{"n_layer": 9, "d_model": 256, "n_head": 4, "n_kv_head": 1, "head_dim": 64, "d_mlp": 1024, "vocab_size": 8192, "activation": "tanh_gelu", "norm": "rmsnorm", "norm_place": "pre", "norm_eps": 1e-05, "positions": "learned", "qk_norm": false, "attn_scale": 0.125, "bias": "all", "tie_embeddings": true, "parallel_block": false, "init": "normal", "init_std_qkv": 0.026, "init_std_o": 0.00614, "init_std_up": 0.026, "init_std_down": 0.00614, "optimizer": "adamw", "lr": 0.0015, "beta1": 0.95, "beta2": 0.95, "weight_decay": 0.085, "lr_head": 0.00464, "warmup_steps": 239, "schedule": "wsd", "decay_fraction": 0.65, "decay_shape": "sqrt", "final_lr_fraction": 0.0, "batch_tokens": [32768, 65536, 98304], "seq_len": 1024, "doc_mask": true, "train_tokens": 268500000, "steps": 4374, "dataset": "wikipedia_en"}
MLP neurons of a small language model. Each row is named by its layer, matrix (down: output weights) and neuron, and shows model dimensions 0-127. Each number is 128 + 32 x the weight over its row's rms, rounded and kept within 0 to 255. Numbers have three digits each.
A block is one neuron, or neurons of one layer that tend to fire together. Before each block is what it responds to, as a language model described it from the Wikipedia text at the highest values.

Final pieces that close a multi-token word, mostly plural endings like -ers, -ins, -ings (maneuvers, commentators, twins), plus last digits of long numbers in vote tables.
L4.down11:144141124056205128188101087182110146123088102112126137042126083138116088108118140124134111139199136151093108152137108123154189146122102094172091139106131077128032162156071113130189082143102152128148137166162158098105115062118083142103164131136113126110154120171122140125150122130087051179130130187149095088190142152151148142175114094121160151145155098083112129176142087096140168148127
L4.down48:179142129118100161150146062142131130165165099182122135188138128091073123103179109139087150109151147113094228136034137099135153162204072121134098119132110122156097130113188147110115151175143192104169165104167150164173114121142198097126075141132148105141144145145154082179171124108103093125098100107105104116111110141091064079119128106102117210132150111109114075133163185114132140148135
L4.down136:132116189144168134146105096170108174160150095095127124134108048094099081124075105031111123197161206144149114162099116133123167161072125075131108187081079106177138125135084067091161113171159133138134127080134154107108156145178082143112167141153145168095152107176127171131159166160123165146133150117182147113151132126142113207161138128123075132163094140161109027150152133081154157142117
L4.down168:132110198159168084107102127083155158154147102148145121156161098105186083134124111112046096127136103161128090139126162092161152095137208158115112123123119131120142115174116097175157097110105086183147134149117150148083162102145185100162107160132094158136143120151128146109053120231067117102128130176144112148201145102113118157142117193103115142117135089145159086110124221156134067098115
L4.down707:202131084087143131165111142171129136136157181142078124172168111148194173165164126107118161093119143174125109127092091121159142116125086073124149121090104138144179074114070172092105135064116140100137190125149149139165110093170148148103144135100126125157200132092131113094076142120153167161105134125165101107117100123143090183094127088140129102149119141140068158150129103035158129160109
L4.down712:101139154099174118127124066165119154115190132134142133096171059116170098105094132144135143139182183164120056173147129119108197155089096112148137108076108106127091121169077105088140138132139092106116116127141154115157154147148085151143126124128108080150115123191159150106100162129121147187170132149110098118127099105115165109202140164085155119124085142111059101195153065110095096102105
L4.down865:189134143112164129107115073120138156157206047098103125086174130101105117087197115110142110177161156148074146138142150150124074187163152175155098170157149069151117121127129168154156082194166151154139153139176145140093137164128145136110104103100159122130147176129070100120151092143121093125098077151142137103117113175129119147104126128130142203135097143139119072162112174182100115137153
L4.down884:128116172131112092081079095155156166133190137118202152146128134092131149096085139146107107158172153129120085129094160138171181138151130162150149160089090107119062124145112101089178130127130156140123127111124125067113144097141091172156096089146133190085099115119161132112165060160126170148071121117114108121101137133115157167105154132117118086119108140156095108153104128081162116145141

Final digits or closing symbols of numbers, such as decimals in coordinates, table figures, years, unit symbols and closing parentheses, e.g. 46.6041|98|°, (1987|)|, 20,|000|.
L5.down384:160128117167165149114083181107090074156132156137080158109110104145178120156092177127098097134058139165098071186198125139134160087110115136087167127064169097109137129096082126095101177130176193105153073130161178127107169151166122144100063090117155147177157168102124149129128132133132131148160100127138120149105136145119172103125175125174088105132107153123144104151150085123184164159124
L5.down494:104153064147163179109120177119146146137132117085058131141095136081102129136153167183137145122138141166080125181095132106137109109150097141130108152168150124132151152157135117110133180092163149166094175155180121110114144088171169144138091110087223113179122186111113171055168113089063143119128080100118104060116137187080172149127103085084149181101102106135121145126119104143167097173119

Opening fragments of words split into several tokens, mostly consonant-led stems like bl(essings), sc(rutinizing), dist(urbing), conf(irm), in any prose.
L6.down139:106121069140157120070144196106084116108131065138160156128120143089093109102126130126127187079130153161132166153124129130120055108122137143155123146113099118122130177144211129088115242115116116126189120179084129092162047094096113111144123158090148154077161087177153112084111112124114106138148137052125085144100173120144120146116130146162124093188105127082081132099098167108177154102143
L6.down526:116125130116104084129124132156124156083199087104106113087121095140104046102144140138131108167130145141164127197121170129140091140100107150105160153126135130153096181110091143073121108152069130134132166176120155122124127137085141135119156106111178123156160146147089133126140095190116091147164165135075161090111100101118084183122097113109145124125176138096116099119126117138167089055139
L6.down582:111125104136129121110104192081116108148154222120102139101145135121088083114205099162113112110154142159156088170115142097167105098171135073100138124134136118108173095140103118172080159181126171131132166173149114121128166138093118104131123114103146100123134122116196129094143168118198128118108174134124136103174105193133187105158132140184103144123118147154164095142106137158072082164154
L6.down1005:116131087140088126182154073130119171088152192145136175129122114091121138106159140096139187098176194158137148186172127147107110128086158115138131106118121073090182132113148103130148251111170142137161114100113115147134037160096093135110126083138115104091117128174114111124051163124129097111169158013181100095139090124143073143146133101133118162131112094143121111063144085106143097143104

First pieces of split words or names, often St (St-oppard, St-op, St. Louis), plus opening quotes and brackets before titles or names.
L4.down29:125176153138151158099135086149138082110119161133147145139138152140091153089089138095141149121136090143120151096200139125135110152098051097171136092117179064073131157122087115138148117103094140183088189121184138203097165105068174135127074148138139118158136155191117115091062132114080145121090074137130104137141108059153170188086103107158078114122065139148119119110068176055193097143162
L4.down185:154141130164084131159179106144142116131127158128176150141154179156100145149124082128061119130164133102216136127191183131181127121162088117130132137137100146164128172112088106147119093130134139169175143106148127118147064129115160156230115099156152173173100126134115136084195109119084142123165059127157152132132129240104123092143098136121119146085156156158151147122141160076147138195116
L4.down322:119150151091216166166029170139136136133183087131122125151117136169145125094127105185163092128212136128153127103169118126162117160116145109153097110123093174154115192096082115169112130173139167147151178119144136132101097104120095144125092099127048168160172116071100123142142142130161171134164118194128132108136146119160186092103122127111169149178109198111156124186106115185105120121149
L4.down351:109129174078137141085177138120158105134157129091105111086146063156141088119085134049121139167174127128119114112141217093161129103157116116160112147049114116109071125080094083142157136123157159171107124075081118162091101118125159111184083200149103124172168088179151113127105117132076180128112118108116074148146108091110087136104125081170122137157111117121120121153083105118053099117148
L4.down355:136115169096127180085131166105160151148151151161136136061158086164133103084145111174097165125091088138124131077126141113100092136015201131169114091121138084105127108122097172144156111121105090139154107146130211188112128138133170096108118182143119097135192123122123156172137107103075155074088088157122100040148118067091178124192126131107098184163144156104085124117097112133181031110125
L4.down408:155152176155166162132169119136112160104171097202131143144174170103174173026084132116102148167094130158157137159137156159139159155102152172143138167114100121119119155171099099121205107154119151155179130187151125097163127083095172162135094152151123150142199119177102140092079135132086189129161157162134113088138122149173164163168164106128159107193113113116098113162124140093132085093131
L4.down874:208125097140085112155135170145121174168084209130102135125119148129134186159109116191086125168139139117119092141120119161083142083086148157181146142094127119072125200184078133091102189113097128114123079097094173129152096125109190097180083173108148158118190137136148147133111087113138135100148127152070174096136102114163188094194134185138122146092180129162131187119120137113140143107115
L4.down989:187090081158125169184139073108118105119152217152155136149156099135081132140211070111173107128159062154162153109167128115155162200135176114098122128095113106101148187138155121190110184095107118163128213154182121144113099120124140088132113130166102143148094153128147139111067142124131175103175159069122107107135126115077118066207109133099075111134123139127144123127132133137098068098149

Colons after infobox field labels (Country:, Genus:, Area code:) and "by" after passive verbs introducing the agent (confirmed by, published by).
L4.down32:212136184169113145149092085150165129124107151169166160109161156159091083135134110150125118125123136152151130124142092187100143112126144159179133096164107128140153161100113162131150103188127145104133124088116140116089108094158138091059083180171114160116097118151126102124116097118139103123161111110133114089151163116100167114087134094124109128079182125110177084083156172136106140076129
L4.down95:138121130125148174115086119125170138133218125130116146136153089119152138100120139065152159094078108108117071093158164162097135111129115125197077171085100066124090086196111107138125074149113144187156127114156156135098153088128104146054110134102180159184197111131132081161146122168121133118137177226151102090117134091107130137075159111163137119107129129108157118117082167097115105196144
L4.down234:103081063164125140154148160128162155116121213071082119141160160117123162119191155142141180123045182171082107099041135146086111095106165107112124168115097107134113152111064137145107163090129170126092112110150139157118156119142153126122136074182193095110128144132124125117178163145083136084160193191117132104108122164139126100104124176118141079181138141113054135088109147165052142173120
L4.down289:134124097113106078104123090110133147036187131148176121099106100158115149087124127090128156083141092144150062141080108122101139131101170130127095089126138142118139082150172150152080104107087119140123143158145162098199135109084087162089078154150124176092178104163076132153107118151133125087131163133149164183191132040085193094138120139124166086103133138133114097144134163151118103166121
L4.down354:205152101151165149139073073116124094102158079113110148132142123125108153080100154099133181114111159153137106117121086142151114070101105107173069143146090117120133131127122139097091099130149128152099160153158135120118149134124127103086111136121116139107184129158111130147184166100116128091087122154158084071163118050057106098077118115147094096112153122090176147122143180183077114142114
L4.down396:106126100135106203162125133129143091111135140155106098176143118138152123120209166104189164115081134129090096143103203147076136143101111131173121171158083086150127121183117153115079126091175143137155105083208171155117169104132145174131138133149152105152138152104162104175164129121098161148141153181126119075071158105089137144132132120109098072133128110114115119124116144079130084126118
L4.down404:119176075167126188128115131118148043131127124058051102176171143168141125152151183176146094165045151131104137156091146146117112158133134107126097151196120158084148137129090182104100120084157129142069124165075175153119136095143114171108102119057132065147142129096107083148128169109125135129130181112098190101104094078115142173092117126086126083140150109143158162122161129152089130149115
L4.down449:137111132163086156115164158124102101105123097128067099090150100111112160100113180128155172103095078166071157090150162131185177198120112090153084146130143119120175111128112138149054123165172084177089170188141093164142140056145102172143154114091111092185117138101122103179146127112105189092145125175160101114103147086107092139140111141119142092116164120134171178161093165162103129119117

Opening word pieces of longer Latinate words, like cons(ervative), inc(umbent), acc(laimed), plus some infobox and table field words (members, Website, More) and "%".
L5.down661:168130109094132179181066156163107174178161065133143128139116143100150152143101127156127150168146122145139175128078117119079140175104134158158084145144086172127127103078131135148126057154142076111112136154084122123199141131132103187122108131110131112168084091141186143084044145088174155171103116123154082176176137150096156101126102099064112126115107156060143171105147171137092182136106
L5.down787:094128121105113128203144122140067108164080167072145136115158091145166061084146137176093063177152143127149117118134094096108119189142131161171109191159114091095105145109109167148109044181158175126141139137171146145173086124113129171090180114138178110109175159140142139214164093145157147133117166091073098144109172127062154150156123172139186133113126080102137088113170133169139146119106

The final number, unit or digit piece inside a parenthetical just before it closes, often in unit conversions: 9 in in (5 ft 9 in), (1987), km^{2}.
L4.down79:136111127117168170115084148131174162099084135135125107119117053118127150177174139116164117084114133127137121163087105099150110149174132164170130103127166123097106166157146078119147185145161092108129147105135125095119155183089153141095144147082150085181042151176180110104147133073187128133104133149141155150107085088114171124040148128174118155077167180092160112088152066119185061147120
L4.down88:134137100113107121146115106081138123103153123139167147086157088135165163081124127105130152153165127134106098132143153119168116099151109147124078085154147069072147197165138106137158128164090139119127138087123153097084066183098179142067084139116099144115159148155117111063249121080106167126122113182096103117128115201095136135130139074155182134108115145151104107095126084047143118178158
L4.down232:139081088093145036117150094121125153162093189163100131144125182141142095120175125113088142115087165093188123171157079129150141165196078133157097080118141105145090142087141149093120033157107115135139143153120156062160092155085138148115151151115181143196117114147138113160092135105114169146128120141107131132112157112124143030183088090146112103082125149084109127151125098131111171123107
L4.down398:195103156153105078133112113115122154102108144086106118138112083116123169177154123186168087095122130138107093143154121118179074135143089156133093070140111155124106194107096108153139088146073050073125140115105129110140058149112158157080076154078132128118128144151113131081167096105139112140088117204156097127106113118118111139104107136073137123155124136132105152107152087129140085098175
L4.down795:093127095121173147089128116157067147129104140076152128109060111119155148127094154109103127155106148093133172169133119169137178117112170206140144184125124136093143163106089181108128108166177130091144096143177147093080131155088119193104161145129170097170093185162155131096107122121070149110147128162167180126128147121147168123145070086155122115123181075108134080163168123121125176122096
L4.down833:100174153126090188157156130104136129069155101106140117120134134081124111207167132103177134109169101132150123128132158123102091103169192123135146106164113133089161123148116110126136101094112124175121119160156085118100122051178172174186082104119151145135116109124172141113088110125141101121097168166174134071171164193163138125168159133141141158116192121040123117088150164097134120127136
L4.down842:113173137139146125129087094149136124097110133064199111122103101077130105146156136119127094112139136144087076143052126146188093142169100135109145086168117153145113141181039079166119127095103139083144124034174163099104109149139125190099178131118134124165075151177139115139171125153160071125077085163135143046105109135111164086119112136100187161075121135176155189104161071134137132113126
L4.down960:072140113130121175082166087118146128079183144110130132143160145125122135121173111094090115173148090051115073117152095110141105194128160101129103143136139099106155049114113108075153142108158123082121111167145173066157146084108107115142168158099131134145114143189074145108128106097134075118114206090174122117125106118170142123204084167118094167068142163167082094109169131131132123161136

Plural -s suffixes and whole plural nouns, often after other, of, or Total, as in income-s, Other buildings, Total votes.
L5.down40:132150101108104163112106176091091156135165146061096135125145177130074180094164133139149158175171117138079091141103132144158145132103166138108133124123101093147123147088099146140142121168159216194102159104139196168111189091161155135089148104180145163127135144129049104113160149120127081177152176078107137142104233170158127146132155142092125225131104158108138175156160184122102155122124
L5.down969:109204124082181097147101132144157128132138180166075117120080185141109200230143134090082149191155173124144085174154121154114088143128121163134095189098066110152117155148084120105120172080128175104126110128211138108143098155059143155079115100128124127158120151164136118137067096105164138115128097148214118123148097094095073157112154085139124090155102121107120096125200153133154128145124

Word-final suffix pieces ending in -s, mostly plural endings (Vowels, Plans, markers, collections), also inside names split into pieces (Hammersmith, Leeds, Satt-ens-piel).
L6.down61:144175103110149085180096073142096122111186036103113139137122106121043162132169118060145162094165160132084138115101123126132146144204067139128135156150127140156147127135085174087137094141124178127166110115137147147136108167119123098156110130087167127148180176120114094142198122131194086194123133171133115067153144148139103104138137114099094186164166159094136060135108130138119150177130
L6.down239:098150114123139101077190148118125171111143100131106122121127139108105086155161059152088209080118200120152152143115071144119139136114118174123077103070079123112111156132137110119082182095116122136184149111148129106111048083143138101142119150094128163102135107109200078163060188122146085071125147119147093143091124169121133068085076067228128104158209131154122138137121127147106153153136
L6.down314:118162155121066140118129135119108165149130129106182117099161094135144103120090155124123148151100111103117134152114131141107109170123171085144128136152137106096111105093151149123149104153172148110093123099182207177118207125178159193077153084196173148131095163172013153068178116180100100127133233102063146194107207145139102166150113105094178175105096167128125118155143083117126115115123
L6.down515:113133124093115132104143113127085139088176188094072117076163162112085183160138180130079144126162106163075128166169044097109086132139165103149139101123069058159070134120142122089130030127169142118136149075102141151174152191122138144080158119141129136135127109128142131080066125098073122176107142124108130135136149090115177122107122134109142108161121137107160163199110133114128056145144

Opening parenthesis or quotation mark placed right after a name, title or term to start an aside, e.g. Ava (Inwa, French (from, comments that ".
L6.down17:136147125135113155138121129141146107099100083100119140131113150148137113093155134113085111115111149158214119112146089128103146089114163180125143174129082075117127121143134144109184222096127137141109162130129142134086093134135133133229143151149152168210104132144101132130139089157126120159137159150120094101119055255193118116111141133102121097119154157128137126125178120082134143185155
L6.down162:174142118165103092153111141140149138138147139144149137171125138147145120137122118168112112157147096126138095130151104118101117188093117187121106131074085129130118140162105104157163161111152116169105137145113154156123123167106140089219158101161071126195094117107096106122164078101154138181167159106135137140100124255126165148166119105116122153078195118169115125121142076119174094167137
L6.down191:149153183158168147157037105119129168122114099103122111133110100202131119161105178165164123110172064161067116161154177153145193106120129115184176159116133149139101155127099143151159210177081090110112112092101148182178126159118073081198173131139152087137070133118170154138204143110136151174070148111121133102119177147096133189152134098129144127128150106128137176104181132120097206132139
L6.down454:137129121129121163097147156095132163126097071090129121139093101126119103110148127138095120151141177192167109129150117133116141110146146099085134157114082091111183158128159139131135194123126127144116159155152095146113046154101122133255107085127195149128143139133074109103149109137120123104165153140110132143095101255137134086090109136112126126080126139116106104109115079147162119152139

Conjunctions or prepositions (mostly and, or, in) right after a long noun phrase ends mid-sentence, e.g. streams or ponds, conjunctivitis or, Maryland in.
L4.down102:150157136148185095098126058119126106123148085162104143182135154169158110159154129104119145098124125128115164092150097168080092123103150078056124121111100113123136058139150164096138087151164131045108144137136184110084127165095080087079146119079152105126108160144104176130157152109104081106154196176127172110173167064128179103108117099167097104097106120095130097144122086155084133086119
L4.down171:197152113120096138095105128149182089148160185150101121191078119192123095142195111115155143145092181162137089130119136084119087160151141167078147104102117109140179097112159104114127123138179159123189102101141162109128143133185108102160162083089137092122169120138135150182163100154107181107169143073124130123184133138088123182106120115161124039028097133122131140085148138124107151186113
L4.down211:114113130140099114103078171127119139149121142101145103139081073181114150137184183113096109149111066158137139140141179038161153150161120162083163129121113104107128141090157092157155011144153142158155136136101140057102192151107121109062162142084102131094171131151152143182171078094145132162109112141131140106155127136091106133135113165145191136144133171127090142124180126100164120185137
L4.down381:133135227141105125141125176129125133122150254202192142107156201093124122124179168124053125121153143150157122066213121124117070115129109151214108077145089103124120144110138129147115093127085089128161117186126129139127111081130103177166118126139092118140105097158171164149172089080097185099160120142138121069142132108119122100124139113115117137117101116191107180159120169115106131148130
L4.down571:124144200121138104133138186127089102165144161142132161142070092168172120097148136196151123133147139136131133115134255105165124081162179124148102120099126143140124154134104136144153105140129156130131126069095128168095108154150167116107123085161143141134164134152139183118186088079100113109162108083136107103096160094125137151116168115152129196169134083167134107120117185120075128178125
L4.down702:103096145079127116073097128128121110133119165102096109099202100112135140113109123148101144124122126053145087151157134108094141141127146121078072143117120134142091127172110151092121000103105123113143114111168127142096179153162093179146127152080197106120164118134160114160066119100091150168115064088138165121094136073078090078142126143104185089097148106075145085166161102140176120150116
L4.down708:131124118087101143188188140192104116109147080143089168149116079120093164142111141139120121168090140114115149128096076096134080105149088174152107099098125137146143156089134128127092112153120155132123113136174119177126146144102094139104163113120156098111147173188119149141167128072071163133148119134151141128084131115124144135156135111124153068130085120147190100113069104076127053155119
L4.down852:123133127131138063114097062127136119149153103157172134141160045143172064070182097110081091116143159154077145119097141068163125140134146094133114142092139122133101155157129062178185116207113184162133117124143125114145175153064099152057117089111103127117130135112140131127181136099140111117126141178128143059175069051116212124114108172118100051137097133130109147160136149115095071105126

Cell separators or decimal points right after numbers in Wikipedia tables, especially the final column before a line break, e.g. track times "3:38 |", vote shares "9.1", standings.
L6.down242:064122074137175089075118119119129157115125111113106131119181068129081184149070099141152133161081150147140148148140160194117131150149149172119094106083143094158104106150125158171102146093135147151158158148178122137079136113131154103151104115136144122168150188118135168097138138104126148133111157209129088111145113107105214118062126063122140037096167055116151147122099060141104086128128
L6.down269:111159109144098098117081108132130204079126121105183116151100145105101152095093155128155150129170178097143158227128141135064147130120110138182136142125124148152133115156192136101101104125146134139136158098123090143125143099132170138135130118157080189169114136143100100120154126170131106161111143142151162187155112066090192112076136109077157179064191116080108105096079133106133112146148
L6.down911:120058077066166086082131136106124138099099138120162095142088096124108121112162197086154072123081116115134132093107112178131154180172133125152138158170132103091156135159120144126119112149116073174155118127170131139129134124135126143070130139079143138152157116194106153086200111181145119127120142114137153129160136130084142143159150132087155092127146075197156122101142093091151104162086
L6.down968:164159135145108098181112112066070115156124119114172128125176158128107146097141189121117120163122173146092136146145190147123149125131157110157139081132165126169131153145177197100135065119093113142111164138141149161114095153168236102158155110134134188137136101130084195151129120094095128168152125129130144176193158111056164112076178146091173199142111091081111117102145096104121125107123

Pipe or semicolon separators right after a number in statistics tables and lists, e.g. "| 117 |", "11;", "| 20 |".
L4.down212:101139111118192141160115115123111182153114141138149136126110133107131054136125133078104099048094142148138142130122043113088102162174097114090083109156089183180133161089196101112122137140164111146147155164172145160174080136149149106212092113075196093096125165186102100097115124158082113153122153128188110152168168217167158108138090110161139063095178108130131201154107111177172153113106
L4.down239:112119112130113091141129149125109156059171111126146104182144109107128196025104149142133127182079125090110106113084087147124166122120158131159124133111124127162153076162127161101183085164121052143081100127129193132120190167107142152073121163133151065126128135174093129124160138154104148103137213241117155142141142059123094112157094119164089109157101110100154138123120099154095108127105
L4.down245:178116076140156140232166125143112129088142124188105136097145067119170111177136171141128147147179129118163160104069144140157119142192114117156178115099113121183093135086127143160115165114119156154186116095116104125123072085187142085122114105105132171129184167093193135130150161131136122135181160141136129130137134131132133109138129089143181114105127175153157197104117122092126133172151
L4.down298:140151117116171165141136138131103119109176113105170135165151135117137130090130128132170116132140143127106102121095042117077128135124095143094110132134072185118200133157170131124112159127126087178080132134104180121185160111048083081130125143119186084114189099122074146077135131124173184124168195129132152095144189129158139149118082080126157143130158129061056128074136161109090163108129
L4.down388:187177115153180105137103127166118146084122118150110162136063108065136078129123113147109148192074159143081109135165148141067099050116136141165119181137167127090103104143103152087133190117139083117131126152094178131117103096132098138168055064094191104140181142162168182096060183167082109129132138105169141137134149128121118140132074077202140143112139116077088138102168123104062148086132
L4.down938:167203173173118174178110152129125154083095146151165126125120099107135147154129129160128117120134112109114098117168153099061082157144138108095102174098110183123183151104151155148119167138074121091049161080116199130117135182069100140140137157180171134124165161154099134102157101113189117143163128119121105100215206182146120096098153152100141147109142148075090153106169126140067151123116
L4.down946:141161143178165117146094175165114162107100140117173152137117062112135116152103136145119143166115121140116061097153130116086081108115126118093112174094134137090194121119116162119148145143071048092046150106125214143089144128114108129141084089134181100133183153163149159124131122151163083172134172123126113119152221126179102140088096115147117115156097130093099117090136132150116133135136
L4.down976:185167166091124114114123165155089170099182158116149155087114130091148099134107116162180150156140152077109105156130115172138125125080123187127125168175104144137127180170073117124110123155143057109095101164100211137186151140120132155113080136149149164152156142142189129088054159124133101214183178103106109109113156123139144172150105137129102088088127112164092142210142093092097136102122

Opening fragment of a longer word split into pieces, often a Latinate prefix like rev, rec, res, per, exp, usually after the or a.
L4.down6:165130112132116166156139178190121184073043118106096163076112127094091178163164144085147119190170147151130111129089092130154098143135104125071074116175137154065123170126158154154090158094163102117110111106183113078183147109156057119199109142127113102055103137118138140130119055103141159151182161154135104132093082180139197135075137135157155110120144151119133120138127136156158162125114
L4.down496:152158089163148114120055128179153172146143154125176131110050108151122124123107110143164117180123129145126081147090063141174129142126123162121081112136089125077070089182146172159153020105149164162126163110144120136077130145057169143175165159135106129152165097115173132149069158084189135132152164127163128103068132175135211156131172098145126126107118160148070136205123124069173147096173
L4.down500:166097048129118158087092161096069114099182144109176180091085151141084130079154155122166149165152133162070130131076087133097145163079079147122125104106118200100134098096120138165124129116126115138157144095119068103115102125069109087154100131132186128156147139165179150183101170123158156121115129085117130185142216108072142152087109105095096143165110160108156118129106142169091171128126
L4.down657:132149089146067166166185137148114075116129189136117136174168160137102064116155125068107124128130162182127040182147166130156111070125149135095133127108126171074149123122102123125108153099145099096152140120132108108136124094150111100178212106151112142160154130120138123120091080167124079103099151120141123159111152120120097174154124127088117187117106188077122174111130085139106129108135
L4.down711:102115113181222123140091149104134149133131143115094120134193109117125090094146119087134127187142108176137105146137095129162137146165119150173146130125177093175107138140198180099180117112118046124067154165080085125127093153123033084176101175143064140144134137147080126088124144167162147147145160086123087172105123118120123166133102143117210152125082117139117116088163189152109130130113
L4.down908:207133122149073105095114115078090144161166103155142183145193167146085105105152051116153124138118139144119109061139130125089125096140127122178072138180150106127132150139081182109090110090075081139107154160074164122112126081092154129163129168128066127141096188083144137116123127082125147135121107136156138158153141141080077102150153135197088135113173110162132130135103159119123151103127
L4.down961:136137155078133132086164105127109117117162107136136107188081148137103114167169162138142142102113113075115156103095108111142145225144058125090144083088091142153173112127156122130101132137119120061074149159150105129133124117127115137116138142123108131128147115096147102081128089223155162125080103156166130132127129129109147135119073139115196073100093140106117061131129158092185133174125
L4.down996:176134127084146140203098160145105106093152122116085124118134104128143074093116089123191119159169142138122122071127088168137128162142127139080167160124131149094103090082116131159147107180130115077119147092163135090181136113116088106075137040101177117143071147124132118074129099159090162164136097116159143101112126068088125113116130096137179164180174082114105129103119160137163074057120

Conjunctions, mostly "and" (also "or", "&"), right after a noun or proper name linking paired names or title phrases, e.g. "Ida and James", "Appearances and goals".
L6.down129:113135120176127130161122112146182132109109179117132092127117091191122152174096116105097112130073154068135089121125055125087144128088129126152115127117112104156146105164150134178089026115149190161123138115128128111114111108136094099085113101163122158130131140079068071147126094137136205118128174088114104137146072143106135155130066114153168167159091144192126077124202171141119157059153
L6.down321:105097168170130088083145164095143060132124154109114088132123197136093166124115152128140138154093096171114102064095064140072084083067120178134078088179081150123170166116148134146103104117170118121066107104110126084142125136052122131089137116081091095119163107143137155150123122117140142130145148090131124100151111110119112129144070195110104155155154083112095145173159058128157110086131
L6.down756:154096174078199130083097117107128118175111125098134125079178115112120155124126199123141176126159119166128125154133111101101142097151059042131165110082116127142123129085094147142045143161111132113152152087155123134136148137153092094167106159130177136129143114133141156127159111120096117127124143184146131082141121168062029148073137044143179102090137148055159138154113086177130119169141
L6.down777:108137159121082092184138136137118143178144092112155124109142157154125147158127132119077123092156109126154089144103071099090109131116087177092137168194101139118172098130140095160132113140101219101138121098117146102150148126084146156132133127158158143154126115153086149102153145119150162142167168136063153145162193166153200175095135207139076096168131167096149124108170184129121124097119

Tokens in infobox and table measurement fields, such as unit symbols and closing parentheses in converted values (e.g. km², ft 9 in), degree signs in coordinates, and table pipes.
L6.down358:137092127151025086110099141153098149136168157120123088074140161120128150084131101161157161138081110138110131100144165091072117150174148134109100158140139140118148119103101069138147126139166086125188103111117136141167153097137097193105103113153166064088089114155155135064143132088164101146162144118147166144069128160134110147136115104123140130118083133144055212073128158166134106130142
L6.down548:175155134093158093180155123132081102134143135154129133097179164149114141132103126144123104140171152169138080115131128169101152140119157183109095147086132145091122144147141170084124144123158144060111145079172160116180078120140189150159112168137119155124139156110132127119167117096113080130132132169166144162087136117120173097098127136183128165108217167123159120176074110100117089106154
L6.down665:160145185122105201117098097121088156180114138188110145099104116108125134131084185127121096171133126124137133125188150163181118137201167165154144121155108156161077138138144097194153164115162104102148116152097077195131122140082110209070179093089146085098185121138103150110132091079157111130158155085121085134113119123125111138184106106160109132115061070099061092155103154132087155122104
L6.down1008:171082100121113192136159118102145119118169158123168144151122130129067153135113086133107179076162145153146134078171101142127185099176109155100055157074142122118140104090099085089082114170150142129064090097141113140164098130107159142095095126108113098080115148073159149161186164114140114066130169122121150140120150138103171158092114107148124137097168122148131111146127080190176115136109

The conjunctions "and" and "or" (rarely "but") joining two nouns or adjectives in a phrase, as in "Health and Safety" or "3rd or 4th century."
L5.down639:140174095077094145110092107178149174140138131109091116147122091151070119173130055142168175151090167187137129167135183148141141130161191106145129150110115114120188094103159119131132196148172169130133131116082176109128091109102123179076117175122133144145107137104175112053169164164122139125158167049142138133184109178127135149110164093149149066085132098076157153134095085085143104127121
L5.down699:153158092104090111116078098188186120107189108083112150170044119125135085173095116133104117135154114201106184145111156088140104156138142049135081089139141122135112146114167127142148012126122135158116111149153105121149144126097130161086137127055152107141096094121076116075070167131085079117094047100129166177192100143115096143088166103071170107156137131068090127132173154156119127106087

Pipe or semicolon separators in wiki tables of sports stats, election results or filmographies, mostly the closing pipe after the last cell, such as "| 10 | 2 |" and "28 |".
L5.down400:074096152168109160117101158132100076108196108189217107096090106157132159109082052108128119101096149121152153147121146159154141150122117144037179139145128085109130138142165145090156206170129140128135117105115146166085072175140145139106086187097189134148104113151081122099188066113182138194168110110132169132168171158164198091155085133106141148124123099105114080155165114123136141118099
L5.down957:148093164150123163106097136151090090111104127162207120076117122135192168124119106122115132090117098112119153172151133174139128150134145083086130129106110126118123172109114141095103177159132098123086120113145148155135114154123142154131043192119150126172134141136133073101188053090145137156153093111136136082191153128138161116160060101116156127100164126093164132129168165101144167077103